Part of a small language model's weights.
Training: a variant of Adam for these matrices, 616M tokens, 4701 steps.
MLP neurons of a small language model. Each row is named by its layer, matrix (down: output weights) and neuron, and shows model dimensions 32-127. Each number is 50 + 10 x the weight over its row's rms, rounded and kept within 0 to 99.
A block is one neuron, or neurons of one layer that tend to fire together. After each block is what it responds to, as a language model described it from the Wikipedia text at the highest values.

L9.down211:49 62 61 45 45 67 58 56 45 58 54 62 31 32 65 48 53 34 53 57 47 57 50 48 43 72 47 54 53 59 36 54 52 59 52 44 54 56 50 36 50 40 60 62 53 68 42 49 31 57 71 41 41 51 50 44 62 60 84 59 40 61 58 52 33 45 57 61 44 40 48 26 33 60 41 61 35 54 40 45 49 27 66 56 45 44 66 53 53 54 49 46 44 63 41 58
Description: Mostly the thousands-separator comma inside large numbers (13,629; 1,664; US$7,088,077), plus header cells and header-row line breaks in markdown tables (Score, %).

L5.down5:46 51 53 46 47 40 59 73 43 48 30 49 51 33 44 54 64 42 49 51 62 57 59 37 60 46 61 48 54 58 50 50 33 63 48 58 49 56 50 47 54 49 63 42 58 44 47 39 52 61 40 46 46 57 49 58 46 65 72 65 35 62 48 42 65 47 52 54 52 59 51 44 66 50 60 49 49 41 55 41 56 38 45 52 48 64 62 40 56 32 26 67 42 36 66 35
L5.down13:62 72 56 45 56 38 46 59 44 72 43 53 53 50 55 31 54 45 62 55 53 64 67 26 59 67 52 43 66 43 41 53 52 63 52 56 56 65 50 37 41 57 55 43 52 56 46 49 66 59 70 55 43 48 53 50 49 59 40 48 50 50 46 53 40 37 39 65 43 45 64 55 43 61 50 44 61 37 51 39 48 48 50 46 79 84 57 39 36 50 35 60 42 60 51 61
L5.down153:54 32 60 55 53 65 28 54 53 43 52 51 43 60 50 52 46 54 30 57 53 46 53 54 58 50 55 56 60 47 52 44 52 36 35 63 34 43 47 71 67 46 64 47 49 36 36 53 29 33 38 44 43 45 53 32 59 49 55 55 54 55 45 36 54 43 40 57 59 57 43 42 45 53 37 43 65 52 34 74 57 60 74 55 43 46 43 55 48 27 48 49 58 52 50 47
L5.down229:45 50 50 22 45 55 35 53 67 67 48 50 62 48 49 50 62 48 61 41 47 52 53 43 52 61 53 26 49 58 52 57 62 48 40 46 50 58 54 60 37 71 51 52 39 39 36 47 50 55 47 60 48 42 46 54 42 45 54 40 33 56 55 44 45 45 36 48 58 66 36 62 44 54 41 52 68 35 53 34 63 41 45 60 51 43 48 55 38 36 49 55 57 37 49 44
L5.down361:39 51 43 60 42 47 35 65 48 54 54 57 42 53 55 31 37 31 58 64 50 36 41 22 49 42 63 70 45 36 74 40 43 55 65 51 46 39 39 51 51 68 61 46 32 53 37 47 55 42 50 50 63 26 50 35 49 60 66 53 54 44 66 55 57 54 47 57 44 57 56 51 37 47 64 61 66 32 64 58 46 57 45 45 57 52 43 60 47 45 53 27 54 49 38 47
L5.down464:45 51 47 23 48 49 42 67 55 49 30 46 45 54 57 52 38 51 38 56 54 55 55 41 25 58 40 42 59 56 62 48 63 56 37 47 66 71 48 64 43 44 48 58 60 51 35 58 53 49 44 54 40 39 46 52 44 59 78 59 50 64 44 51 49 32 56 42 66 52 54 47 42 44 51 59 49 55 59 41 62 27 61 48 34 35 31 63 45 60 57 39 34 54 55 44
L5.down512:52 58 41 33 58 40 48 41 38 58 55 53 34 44 36 55 49 43 64 57 66 45 43 51 43 68 41 50 68 57 51 48 51 52 52 39 49 42 49 52 53 58 59 57 36 49 56 45 55 52 29 46 58 48 57 46 60 55 56 38 57 62 42 46 54 49 61 47 39 35 48 58 55 76 45 45 55 79 65 44 39 49 65 47 64 54 48 50 37 51 68 48 49 49 58 46
L5.down667:68 46 59 53 52 60 49 46 49 54 25 56 48 53 47 62 52 49 52 59 55 47 53 50 54 46 40 38 39 48 37 42 55 48 44 53 49 48 45 54 60 53 49 63 34 51 41 37 55 42 43 63 67 47 57 46 62 58 62 58 33 66 62 57 59 37 39 28 52 63 47 46 56 56 56 50 57 65 37 49 49 60 40 49 47 74 63 61 41 37 69 50 55 51 52 61
L5.down749:62 39 48 58 50 49 53 58 57 39 32 40 51 60 77 45 46 50 59 50 36 34 51 44 50 39 50 72 45 55 41 62 46 39 59 55 60 50 54 54 23 49 67 49 38 41 54 60 71 51 40 38 63 52 53 69 48 53 62 43 48 52 51 48 45 62 51 57 47 63 47 63 44 47 64 68 58 51 51 43 52 39 52 50 65 48 48 46 38 62 47 55 60 51 66 59
L5.down966:57 42 51 66 42 29 52 49 44 65 42 59 42 49 45 50 62 52 61 41 50 62 47 47 49 55 58 36 42 49 49 45 58 52 40 52 64 47 57 55 50 55 55 57 31 56 46 54 18 77 73 62 52 57 53 68 48 57 64 60 50 56 63 59 41 47 68 62 41 58 40 46 45 70 53 36 46 60 49 56 44 59 73 41 49 50 36 43 43 52 38 55 55 42 37 40
L5.down1091:33 41 57 48 58 62 53 46 39 45 35 35 50 61 49 50 63 63 39 56 51 46 42 52 55 30 42 44 53 50 61 37 54 47 44 55 59 43 54 60 44 53 50 44 70 30 45 40 48 52 54 51 37 45 29 32 39 45 51 56 56 47 53 48 57 47 40 47 39 34 33 49 62 52 59 59 39 41 51 62 42 50 53 62 53 39 42 51 49 60 48 54 58 74 42 69
L5.down1173:51 56 51 52 48 35 61 39 47 70 55 63 48 67 54 37 60 68 52 62 45 66 53 36 41 55 34 42 56 55 37 50 49 51 53 41 49 52 48 48 40 54 55 48 46 33 49 59 61 54 60 41 43 55 59 32 63 44 66 66 59 42 47 44 41 44 41 66 58 57 61 29 58 48 55 22 69 45 45 46 52 44 55 49 49 49 51 60 36 43 52 53 52 53 56 50
L5.down1252:42 37 69 39 59 66 48 48 47 51 58 58 44 62 55 34 32 61 45 25 60 45 53 49 64 40 56 36 50 55 39 53 36 53 65 63 57 49 52 41 47 55 49 50 47 33 44 54 59 37 59 49 50 54 49 58 60 43 34 51 48 65 49 53 38 50 40 62 31 54 45 46 50 40 48 38 66 40 55 73 50 54 53 61 43 57 44 40 62 47 55 61 50 44 60 48
L5.down1407:37 60 45 52 63 60 59 63 40 44 43 59 31 61 46 41 41 53 37 34 43 53 45 55 50 37 54 58 58 56 36 47 42 42 48 56 51 55 65 57 65 34 51 59 44 35 32 49 48 39 37 49 64 53 55 51 46 52 45 41 32 63 55 57 51 47 53 54 55 30 62 49 40 65 41 47 49 31 50 30 60 41 52 53 60 61 45 57 50 54 53 26 52 47 46 75
L5.down1456:59 53 44 46 47 47 41 69 50 51 40 42 54 62 45 46 44 39 33 41 61 55 60 42 64 43 52 30 25 35 49 58 41 69 60 45 48 59 47 64 42 63 52 54 48 44 58 47 53 52 40 66 61 51 62 35 50 57 54 50 36 57 47 41 55 46 49 46 33 53 38 61 66 47 61 56 47 51 42 44 49 59 46 47 55 52 60 38 51 65 40 49 26 51 44 30
L5.down1484:45 44 54 66 56 57 35 41 56 50 33 45 66 60 46 43 47 62 51 33 58 63 53 49 26 40 31 62 36 68 40 49 60 50 43 40 54 47 37 56 60 42 44 61 46 52 38 37 41 50 59 50 49 41 61 58 59 47 83 55 45 64 54 48 48 40 58 47 48 56 35 50 42 51 65 53 58 41 47 51 55 64 53 56 48 49 62 42 45 64 55 37 58 43 60 60
Description: Tokens just before a number is given, mostly the thousands comma inside figures like 27,458 or 352,704, also "age" in "at the age of", "was" before a rate.

L5.down74:41 48 47 49 52 53 21 67 51 41 46 32 39 65 62 46 56 46 39 63 45 42 55 60 56 56 26 49 37 44 59 51 64 65 53 50 38 44 63 50 63 46 42 52 63 49 67 38 35 52 72 45 61 47 31 60 46 53 54 56 50 32 49 47 61 59 37 43 60 66 56 34 58 54 58 55 56 47 37 56 53 58 53 36 47 45 32 40 71 48 44 62 63 45 68 54
L5.down83:54 54 51 49 59 42 55 50 29 47 55 55 24 63 57 71 46 48 39 59 60 36 55 43 42 37 69 52 59 49 45 43 40 52 50 37 57 49 63 34 45 48 54 54 63 44 54 66 38 49 50 52 50 43 45 45 57 58 46 49 36 56 35 56 50 45 48 53 69 53 57 71 63 41 51 55 55 48 53 34 40 46 55 48 50 55 50 48 53 53 39 46 50 58 61 58
L5.down290:52 40 63 54 49 59 43 63 53 61 43 60 59 40 36 79 61 36 49 70 62 36 70 53 41 61 58 55 43 62 45 49 42 39 37 49 49 50 63 56 71 47 47 41 59 66 40 54 47 45 62 41 53 43 46 40 52 46 66 40 51 36 50 47 62 30 55 54 50 40 52 38 52 58 52 65 57 48 33 41 55 63 60 52 48 36 40 66 48 51 46 45 58 50 41 50
L5.down339:51 50 63 39 45 68 46 50 47 66 58 59 51 60 33 52 43 53 61 42 23 48 52 37 60 47 50 49 42 45 34 48 53 43 47 46 59 32 54 35 42 54 51 62 48 62 60 48 65 43 63 48 46 37 46 43 46 57 50 41 62 36 68 38 20 47 50 49 46 46 41 55 53 55 38 60 67 48 67 38 35 54 63 47 65 28 56 48 42 53 56 59 61 42 68 72
L5.down355:50 39 69 52 47 49 30 38 59 69 38 35 53 68 65 58 52 76 34 51 57 32 52 49 47 58 72 47 50 63 20 37 46 58 52 42 46 66 35 38 52 37 50 51 59 52 51 53 48 54 57 33 55 48 49 38 73 59 57 42 42 35 54 40 52 41 42 45 51 35 54 52 37 59 39 55 46 62 48 60 53 40 42 52 44 36 41 49 44 44 67 52 50 51 49 60
L5.down357:63 56 35 51 49 24 73 48 56 44 48 60 60 63 57 51 44 49 62 41 66 52 52 43 42 50 35 49 49 42 58 36 29 28 46 35 43 59 38 24 62 57 70 50 44 58 60 57 59 55 56 60 72 42 46 45 56 58 38 44 59 53 57 38 47 39 44 39 41 61 56 50 39 63 53 47 72 64 45 36 49 53 60 41 47 54 54 58 45 37 53 57 51 38 52 48
L5.down388:53 59 50 45 49 48 42 48 46 46 59 62 50 44 63 57 49 62 61 65 45 54 55 58 55 45 41 44 59 61 48 48 72 67 39 47 57 49 48 64 42 37 67 36 46 46 58 45 58 51 65 57 43 46 37 46 35 50 51 50 37 41 30 49 50 48 48 56 46 53 47 61 34 63 38 40 59 38 62 34 47 54 41 36 69 44 48 39 47 60 46 64 50 49 42 49
L5.down460:62 68 40 55 68 50 52 59 48 47 47 50 44 59 50 47 31 57 60 49 82 34 67 58 46 53 46 58 62 59 54 60 43 58 51 39 36 45 54 41 51 55 56 64 49 39 42 39 44 30 68 65 52 44 48 60 50 28 43 48 52 45 64 59 50 30 46 54 37 45 43 59 51 61 45 26 61 56 34 60 47 52 44 63 45 51 59 44 69 59 37 49 33 47 51 57
L5.down500:53 56 41 53 58 18 54 52 57 52 54 49 37 34 34 51 34 57 42 56 30 53 48 72 61 55 60 50 42 26 43 55 42 60 36 40 63 57 37 50 35 58 35 44 56 51 48 37 41 60 44 52 62 44 32 58 64 50 57 52 72 45 41 50 59 73 44 54 60 44 50 60 47 39 55 58 57 44 51 51 63 57 47 58 70 30 44 51 41 51 33 52 52 41 26 48
L5.down606:54 35 56 56 39 61 48 52 68 42 37 38 50 52 44 38 45 59 65 61 42 53 53 40 41 52 37 47 32 53 52 54 52 32 51 26 39 59 50 50 56 67 34 51 52 65 66 51 51 63 52 53 35 51 60 55 54 42 64 56 54 50 40 41 31 50 36 54 53 44 42 47 65 42 51 44 50 62 45 52 47 41 41 50 46 51 50 47 28 76 44 57 73 59 55 59
L5.down827:66 44 59 53 65 37 56 52 58 63 65 37 59 34 48 60 60 53 46 69 36 51 42 52 59 62 49 44 38 34 48 49 55 34 46 69 42 45 36 55 55 35 45 30 51 70 55 54 44 47 44 37 34 59 40 55 57 44 43 47 47 59 43 64 38 68 44 43 57 64 50 39 37 49 51 52 37 41 59 54 55 56 47 31 66 67 37 55 48 53 58 48 48 44 38 68
L5.down832:55 51 53 59 24 33 40 51 74 65 42 41 48 49 48 60 37 53 47 50 28 46 57 58 51 54 38 45 54 45 57 55 63 46 56 33 37 45 61 41 70 58 41 46 35 44 49 46 52 31 45 59 43 57 51 32 40 28 57 66 58 36 64 51 32 49 47 49 57 47 47 57 45 52 49 45 63 62 32 66 59 39 55 49 52 52 41 57 58 44 33 51 59 61 42 74
L5.down850:51 40 67 39 59 56 48 58 43 47 55 52 45 58 58 38 44 47 51 53 42 56 46 63 57 53 43 34 50 14 55 28 37 35 59 56 54 52 44 58 48 74 59 31 40 48 43 48 46 38 52 46 39 46 47 53 44 47 56 42 53 48 61 50 46 41 62 61 57 59 47 44 65 55 48 52 51 32 60 51 51 63 52 47 59 61 45 31 37 65 57 32 51 45 58 52
L5.down904:72 65 42 64 57 56 42 61 49 40 20 55 47 62 51 40 67 49 46 51 48 58 42 46 61 52 44 53 53 41 52 50 57 39 59 44 61 49 47 44 43 65 65 43 40 59 57 48 78 59 49 43 34 37 44 42 37 38 67 49 61 43 60 41 30 52 52 72 34 39 42 54 38 35 48 57 62 45 59 56 47 46 52 52 52 35 31 47 51 53 53 34 46 46 44 43
L5.down1345:53 41 49 39 43 65 41 70 51 48 49 50 73 50 46 50 52 40 48 55 26 56 56 53 54 45 34 49 50 44 44 56 76 43 41 48 45 51 54 71 44 51 42 32 42 50 50 50 52 41 45 49 50 45 55 71 56 57 52 24 69 39 43 46 45 47 50 49 62 43 55 49 61 50 42 59 52 51 36 33 61 54 38 33 57 42 47 22 47 49 44 44 58 56 47 50
L5.down1479:42 26 70 60 50 40 64 68 45 48 59 39 56 37 44 61 65 21 44 52 47 48 61 40 44 53 65 50 45 37 39 68 37 39 60 32 46 40 45 60 35 54 73 60 68 65 56 52 61 45 31 56 52 59 48 46 57 47 60 46 53 31 40 57 49 62 50 29 46 47 74 53 44 52 48 46 36 35 45 49 75 48 69 39 42 58 44 79 58 46 50 46 53 48 54 47
Description: The token right after a person's name: of or from introducing a critic's outlet, a surname piece or middle initial, or cast-list dashes.

L9.down958:64 64 58 58 55 55 61 46 40 32 50 48 49 53 45 47 55 43 46 62 71 42 47 44 60 72 51 39 39 57 49 47 43 57 63 59 67 41 52 54 50 64 64 54 44 50 49 61 45 40 31 32 47 34 48 59 55 60 46 45 55 34 55 43 42 47 52 63 61 44 39 48 42 55 53 51 64 47 58 60 48 51 56 63 54 71 39 64 52 54 46 42 38 52 59 53
Description: Fires on the token right after a person's given name or a subject: surname pieces (Bad-enhorst, Bl-ondeel), Korean name hyphens (Se-hyuk), or a following verb (went, withd-rew).

L7.down345:36 31 50 35 58 69 62 44 55 41 64 48 54 55 47 50 48 42 72 35 86 44 40 45 58 54 27 50 43 30 49 42 51 48 55 41 69 68 48 56 46 70 46 51 62 55 56 56 53 47 41 49 37 42 55 61 42 48 48 42 52 52 37 28 61 45 60 56 56 52 53 55 42 44 38 60 59 43 49 60 48 50 57 58 48 59 54 57 51 50 60 58 49 39 44 55
L7.down568:37 57 63 49 59 28 51 42 34 56 51 60 41 51 61 51 41 54 64 49 39 50 40 66 61 71 36 46 33 47 48 64 70 46 49 44 38 68 53 60 53 59 41 61 48 60 54 57 52 56 51 45 35 41 73 58 44 53 59 40 46 59 57 52 55 47 67 57 51 25 79 54 57 64 62 52 54 52 57 44 55 65 54 46 57 65 57 46 40 54 59 44 31 46 35 41
L7.down641:49 54 39 40 58 43 37 57 39 57 62 40 50 35 50 59 61 48 48 56 41 58 46 46 46 46 40 28 48 46 57 62 53 54 46 63 37 51 49 68 42 31 50 31 53 53 52 61 71 35 52 56 41 44 39 53 57 70 41 41 53 43 42 49 53 50 40 52 57 35 52 65 57 54 45 52 61 55 66 63 47 38 46 65 38 72 40 40 41 47 43 50 42 57 52 76
L7.down721:39 51 37 61 53 47 69 49 49 56 55 53 65 51 46 50 43 54 48 67 53 41 57 42 52 49 50 41 37 62 39 67 57 39 55 47 49 38 55 40 54 46 51 72 59 33 56 48 53 60 46 49 55 51 65 51 75 37 58 54 50 46 45 47 61 56 54 51 29 39 48 64 37 61 57 55 79 50 63 36 45 48 63 60 61 53 48 26 51 66 52 61 55 40 42 54
Description: Tokens inside formulaic Wikipedia text, mainly review-score and certification tables (Star, Rating, RIAA) and census or critic lines (the, gave), plus scattered others.

L5.down76:68 60 36 53 55 59 58 31 53 40 40 38 58 43 42 52 40 37 56 34 52 53 56 47 55 65 54 31 63 40 40 54 41 65 66 38 42 47 17 48 59 47 54 46 49 51 34 42 48 48 51 54 45 44 61 86 49 48 81 51 54 63 60 67 46 45 35 48 59 49 50 48 66 50 44 44 62 54 33 52 41 68 58 43 44 47 54 61 37 59 38 38 55 46 68 64
L5.down117:44 48 50 50 41 44 46 39 43 70 44 38 39 59 53 65 44 48 53 63 50 55 37 30 46 47 51 44 44 57 51 58 44 58 46 52 66 39 53 47 46 49 32 57 36 52 51 46 56 61 54 50 49 58 52 72 51 44 81 49 55 43 55 41 48 52 49 58 68 60 35 49 66 47 49 45 63 47 47 49 43 59 42 49 43 50 60 51 46 35 47 46 53 60 64 45
L5.down381:66 56 36 56 52 54 57 32 64 43 32 39 57 44 38 51 36 38 49 39 55 57 51 51 54 60 54 34 60 35 45 59 43 62 64 42 41 47 26 34 62 49 43 50 54 49 36 42 45 49 44 52 40 39 58 85 48 38 74 48 60 63 61 61 51 49 36 52 57 44 62 49 70 51 48 45 58 64 37 49 37 67 54 44 44 50 59 57 44 59 29 48 56 42 65 62
L5.down401:41 45 64 44 54 42 57 52 48 66 53 61 43 37 54 44 61 53 53 66 37 60 38 66 31 40 51 50 40 40 41 50 54 35 32 51 40 45 71 58 48 46 27 47 44 50 53 51 36 49 82 48 44 39 39 53 50 49 53 49 49 54 53 48 59 45 49 33 48 51 48 31 57 62 45 35 45 58 63 38 55 37 58 64 51 44 60 56 53 67 47 43 58 50 48 51
L5.down517:49 48 45 39 49 62 58 52 48 43 49 51 43 70 57 51 52 61 51 63 50 44 54 59 53 61 29 41 51 46 54 21 43 29 65 49 41 45 56 37 44 28 56 44 38 38 47 50 56 50 68 53 55 50 31 59 59 41 49 59 58 53 66 56 57 70 56 42 41 43 48 41 51 31 41 53 45 47 49 59 57 48 42 41 38 43 58 49 51 62 67 40 54 45 50 55
L5.down533:52 44 71 51 56 54 48 41 48 39 56 63 30 66 66 32 49 41 33 40 48 61 41 55 55 34 35 53 45 49 54 62 56 34 50 50 62 47 44 67 45 62 58 38 43 59 50 38 38 41 51 33 50 54 50 50 60 36 74 52 53 51 69 50 39 70 41 55 51 68 53 36 49 44 53 48 42 67 52 60 51 36 56 41 33 40 54 47 63 34 25 56 69 57 56 37
L5.down546:46 44 50 37 71 58 32 37 50 63 52 54 49 44 41 36 56 56 40 45 38 61 47 56 50 46 81 65 45 62 44 55 51 56 65 38 54 52 66 56 37 68 49 37 57 54 49 59 32 61 55 58 46 46 48 61 58 53 65 50 49 59 53 52 50 50 51 65 60 42 46 51 46 60 65 67 54 51 43 38 48 56 51 35 53 37 56 41 39 42 48 64 26 55 49 56
L5.down641:44 55 47 38 42 43 55 47 62 44 45 45 52 57 54 31 39 61 51 47 61 36 54 40 59 48 47 55 57 65 65 40 49 61 40 43 76 56 72 69 38 40 36 62 44 59 67 62 42 56 61 41 49 59 24 40 54 43 69 38 58 51 36 49 40 49 53 49 43 43 35 48 53 28 28 66 37 43 47 42 49 51 53 41 51 38 30 41 45 63 51 47 50 44 52 53
L5.down909:27 35 72 55 41 60 58 59 51 50 54 41 36 44 61 47 44 30 68 51 44 47 56 37 43 54 58 35 42 53 38 50 45 54 73 51 52 34 71 39 58 45 46 42 59 60 44 31 35 35 52 38 37 56 47 44 43 29 57 61 48 26 51 53 55 47 64 39 57 57 48 62 46 30 63 45 49 42 68 27 60 65 58 59 49 40 58 59 52 60 41 43 58 72 51 38
L5.down1250:51 33 43 45 52 35 53 50 46 40 51 51 59 55 50 42 50 56 54 58 37 54 48 71 29 41 58 52 44 52 61 57 49 45 53 35 41 76 31 53 49 59 39 58 58 53 57 48 41 30 45 43 45 40 58 42 56 40 73 50 57 40 33 51 58 42 44 60 44 41 62 45 50 53 41 66 27 36 42 54 31 61 57 57 32 27 36 57 61 46 58 48 47 57 52 55
L5.down1259:53 54 42 57 35 49 68 56 62 64 44 46 55 31 56 77 48 59 60 46 42 34 56 62 38 72 39 45 50 50 54 49 71 56 64 46 71 53 58 57 44 49 41 54 50 49 44 36 39 49 34 59 52 49 51 44 40 36 78 52 61 62 53 29 68 59 40 35 41 69 40 55 89 57 55 56 58 48 49 54 49 61 51 34 60 51 65 50 42 59 54 30 61 48 58 55
L5.down1321:51 51 51 42 31 38 47 67 71 68 52 59 41 41 46 63 65 43 65 55 45 59 51 42 47 58 37 54 42 50 68 48 67 67 73 35 40 66 46 56 41 52 43 56 54 37 65 50 54 51 49 37 39 35 53 55 37 51 49 60 58 37 40 59 37 44 43 68 49 54 47 62 33 27 57 46 50 75 69 52 44 53 51 54 54 54 50 57 38 59 45 52 65 59 61 47
L5.down1394:45 54 44 57 29 46 38 42 44 47 52 53 44 44 52 55 48 62 69 58 56 66 46 28 60 24 60 37 33 46 41 66 52 41 58 45 53 46 50 40 49 61 36 52 48 58 47 45 43 59 36 47 34 67 57 32 67 51 60 48 56 68 65 67 44 46 52 54 48 46 43 41 37 48 48 48 44 56 56 57 45 66 63 46 40 42 51 52 56 49 56 43 51 40 43 67
L5.down1451:50 49 42 54 39 59 61 38 56 52 44 53 51 63 55 40 44 44 40 47 50 53 28 37 60 45 55 38 54 35 49 64 51 51 62 44 56 58 48 34 39 55 32 49 38 49 38 40 56 61 37 57 50 58 40 60 66 59 66 65 39 58 29 46 49 58 54 35 54 49 59 55 70 46 54 47 39 57 51 33 49 51 43 41 42 41 63 51 47 61 54 61 35 41 49 60
L5.down1486:52 62 45 54 62 60 59 63 44 58 52 67 35 46 33 37 60 40 56 32 57 55 59 49 35 53 59 39 39 52 37 53 36 55 48 60 46 52 89 44 38 48 61 52 46 42 52 74 70 42 48 53 60 61 62 72 29 68 43 48 53 50 55 65 59 50 41 42 43 43 40 48 52 46 62 40 41 48 46 56 58 57 60 43 51 60 32 44 72 71 42 50 50 50 53 55
L5.down1510:57 57 46 40 61 54 50 42 49 59 35 58 37 47 56 51 71 57 42 45 50 40 53 42 53 52 50 62 59 87 57 61 51 70 62 57 56 59 48 45 46 45 44 46 49 41 45 58 57 59 42 45 40 56 59 49 54 49 92 52 44 55 47 53 66 38 49 49 57 42 45 33 51 47 41 36 65 54 46 69 44 57 64 71 38 41 72 68 68 47 55 40 41 49 63 40
Description: Mostly an opening parenthesis or separator right after a name in tables and lists (Sweden (GLF), Shapovalov (third round)), plus set-phrase continuations like Cape Can-averal, Hispanic or Latino, died at.

L7.down138:56 44 48 53 59 36 63 44 41 58 51 57 39 57 60 48 49 55 59 57 47 58 53 68 66 53 51 44 56 52 72 47 55 62 56 49 48 24 51 56 58 48 52 30 32 68 48 45 51 49 70 32 42 45 51 44 32 50 69 33 40 45 62 58 54 50 55 73 55 38 59 45 58 31 41 70 30 43 56 59 37 40 63 50 48 44 56 74 53 48 44 48 41 53 40 50
L7.down148:58 77 35 53 75 48 53 52 42 60 57 49 46 39 41 49 42 66 50 57 47 58 47 52 57 52 32 53 40 51 52 72 52 49 59 44 60 71 48 35 34 49 66 37 41 55 50 63 60 42 32 67 49 61 56 31 69 33 44 37 63 59 57 36 53 40 55 49 41 50 42 50 42 48 44 50 50 58 50 44 46 46 45 53 48 57 47 51 72 40 41 57 44 52 55 33
L7.down443:62 64 65 75 59 42 56 44 48 44 53 49 39 60 68 43 55 49 52 42 48 45 38 41 58 49 50 57 49 51 42 72 57 54 57 63 41 70 63 49 52 45 54 34 38 50 49 45 44 52 50 53 40 52 55 28 47 31 47 39 64 27 59 38 48 50 38 66 46 46 47 31 45 47 52 49 45 39 53 48 52 58 64 46 55 41 44 31 46 46 55 64 45 43 50 70
L7.down884:46 46 60 61 56 41 50 35 56 35 45 31 73 50 65 45 53 47 43 69 46 41 47 55 52 47 49 57 49 44 47 62 42 43 53 49 44 54 37 30 45 64 56 35 50 48 41 58 39 48 41 45 43 54 46 45 50 41 57 36 43 48 42 57 52 44 61 46 47 59 44 53 58 59 46 36 42 61 51 51 58 48 56 53 44 57 50 50 60 32 53 60 48 74 48 36
Description: Token right after a full personal name where another name piece follows: separators in name lists (Metcalf, and) or surname capitals (Bruce Antonio D-yer, Jack D-unnett).